python train.py --n_layer=14 --d_model=640 --n_head=10 --n_kv_head=5 --head_dim=64 --d_mlp=2560 --vocab_size=24216 --activation="squared_relu" --norm="rmsnorm" --norm_place="pre" --norm_eps=1e-05 --positions="learned+rope" --rope_base=10000.0 --rope_fraction=0.25 --qk_norm=true --attn_scale=0.125 --bias="none" --tie_embeddings=false --parallel_block=false --init="uniform" --init_std_qkv=0.0198 --init_std_o=0.0 --init_std_up=0.0198 --init_std_down=0.0 --optimizer="adamw" --lr=0.000959 --lr_mult_up=0.722 --beta1=0.95 --beta2=0.98 --lr_head=0.00384 --grad_clip=0.5 --warmup_steps=282 --schedule="wsd" --decay_fraction=0.856 --decay_shape="linear" --final_lr_fraction=0.0 --batch_tokens=131072 --seq_len=2048 --doc_mask=false --train_tokens=629100000 --steps=4800 --dataset="wikipedia_en"
MLP neurons of a small language model. Each row is named by its layer, matrix (up: input weights) and neuron, and shows model dimensions 336-463. Each number is 500 + 40 x the weight over its row's rms, rounded and kept within 0 to 999. Numbers have three digits each.
After each neuron's rows, "fires in" lists the words (lower case) most often at its 100 highest values on Wikipedia text that the model never trained on.

L8.up1984:453503469491490589480490490494503494506479580520470538541466544515468474533549417450457523503531534510499484500510571476547555554580506460501481505562524531500503463435573535468544489481537449493533500432547554517545545515431441478455492555492540511482522476529523416428475468422482539398485427437556499498560544489481495533523530625566458527503514485564475484496508476541468417472509
fires in: "most", "many", "more"

L8.up19:521497499535534507493445451554534514464487459531492565535499493522520507505509585548481505492507564442518492511490439530522487478480488515535469470458495469507570515502546529447553433465506506457562527479476515476462513493507474442422479521497457460493546427499468453481529526495481473534510486537493537526499458491519575535512553530489442591512449450505520559526515549418501484471469
fires in: "when", "until", "after", "because", "v", "before"

L8.up330:488476434549457486511487518497505491519587516470543513576463501455518601489509492540453473506458437397520402511476456531502534480540449571596551506539520465519526571503488426469468473471465536425525479547469500446474489441506495485508500530522448517558508530485503506488500587421478509505564522448516527531448539424484449528494479491525437565494508541494565536577486507510506527539522
fires in: "between", "for", "over", "among"

L8.up1129:485505514493487537494564548533538558515474497516518553541412574421469482548577538470460507506525506427492507509577484563525486447509512501542487499569490530567516474511492479457538522435491488562540562446535512501532509456536444542518503540524475520500527477459481442440439521481433495470503532502526485501543544522489611510515473509505442574503532505541482511591517441510493482477524
fires in: "all", "most", "much", "some", "part", "both"

L8.up2176:479546517443486483422484466526484472495510493493518538470517496515508522488524466456496437534548513436458474547513465545534597521537549480420478503510516536507539502513517554494508396443577444501552432521551435449453544495500484479519527456480459454520529426475484515417516567523504556531433547501518541481512528457514458478521524478474516578504518503630516494550522452509460515488446
fires in: "in", "more", "for", "albán", "three"

L8.up1319:498509539476513512519464530510495549495403469453467545467562550545488520413535543512441512397524551480560498497596470456479466571476427536480498498478531603489442392515458520512542542506465458527474539492491508540538543501488503453494485455522551495492512533493493439504473502550472524459519485531473497503569574484508568498555497531459519501511507521485522533497448433464500455610462
fires in: "of", "its", "s", "first", "new", "own"

L8.up415:482431497552461533553463566504482488535514469440513508446553623505445533508443520494511525454474535496517493431468561454536531579498542570494569572513488437507520503546554507493560503543451596441534555462507546486448547511533500541550481533525503441448504533500523472428543514443406584454469493468518482467509518516486573551547501464433536466533483508537497501455535488521503511459504
fires in: "s", "was", "its"

L8.up1949:475543473591440546521530539453475520486557572424524511480525529472530478529414518469473479508578540540572484387555511488504520471510502478492487499476491504471465461481506503394534535511466490510497539545504549427475525495498460565469575474536545437500537511504497469476481507425444482465545423434547492491493531533466569490513515522439499554511495514521526516505502572508514479471486
fires in: "home", "school", "education", "office", "hearing", "learning"

L8.up1737:443484562465511508511514568486459447459466470517450555495488503481525524478454503474534475526432516464540436421493498493547427509584506468494532502531500515479526486521510535535456525457472514496473536449494462552498481378558493632501488489468422503482526543522492526465511511507532478473488500464516452523520582531525518435526440475521574538500479455538467595495516513575443505480592
fires in: "was", "history", "were", "been", "began", "made"

L8.up1282:529496518515474487529470502497509490426639474522516552506506475481440515508472452541507532452548584443552511546526479485466530561513532495544504503551504470514521461479517493509477518562481516497499530470480470501470556430500532509511496478532536462499562418513503404504522438469471537484509494565493582463519602503491487521509489476491457547458523526552555496549538486509463514553573
fires in: "the", "his", "a", "s"

L8.up2017:537586530496470511492463548525472507456492484545495512528606544554513523502514533450488484524486467440572558451466452430475519512578478495540546518557467560472531464517569500563520534448448553489502487540552454470551490475493521496569565481525491497532511503543501562462461494388568478513481465512559549544576499515535455486483475541427530538478530489550496444512491444516454445494536
fires in: "single", "three", "two", "six", "four"

L8.up119:483478494482518515457463568517475523495490563535485541509568548547406537544495495462533508523495429432511521480523527493483534554491451510489477523573472533546486534464534556440533575548486548461495487522532498477504526513493525504492475542445476491486529527396564454559490510407490473552504492458475432507533518464525597471499490501443507536543553448539536459500520493502533581456504
fires in: "than", "more", "about", "almost", "approximately", "nearly"

L8.up1139:491537538502467539528413529489464481401441502520486514554518499501487527539531495512568544470515537524577440465483550541467560515500419510561556474485531483494492483496543516464522528554577556466504495551560477512510489499493489545510509477458512540539534520540374487585471510437455472536488536596557463534558511482470555459556451538550506548547526508525432457553522467518489503483540
fires in: "first", "second", "third", "last", "final"

L8.up706:516470600534470486567555472491476485478487492516529509585520556520531553563545465512566543522446541478512521482487518504495471436516456528488525534474582529465418478517505458558564529446495540507487468528531484442489499501504522573519494522523581474527516569513409432556542571448479533456433504486586488430530517451555455521514458534459474509476492473529474498549420481539477473483534
fires in: "and", "two", "history", "three", "several", "four"

L8.up371:525545546483496466455508470538538493463572486481563521469526463475509529522544531411511522538544491475572479496513480488517549533484579552402495558497429529498466416465553501457510530448530458512503500488518526464487480554500491510548551446515525497581503507481515493475464446557507587468542497545523463473497541493465548492482480539506492479601561456505548529538487470566552488486483
fires in: "records", "group", "municipality", "council", "wikipedia", "international"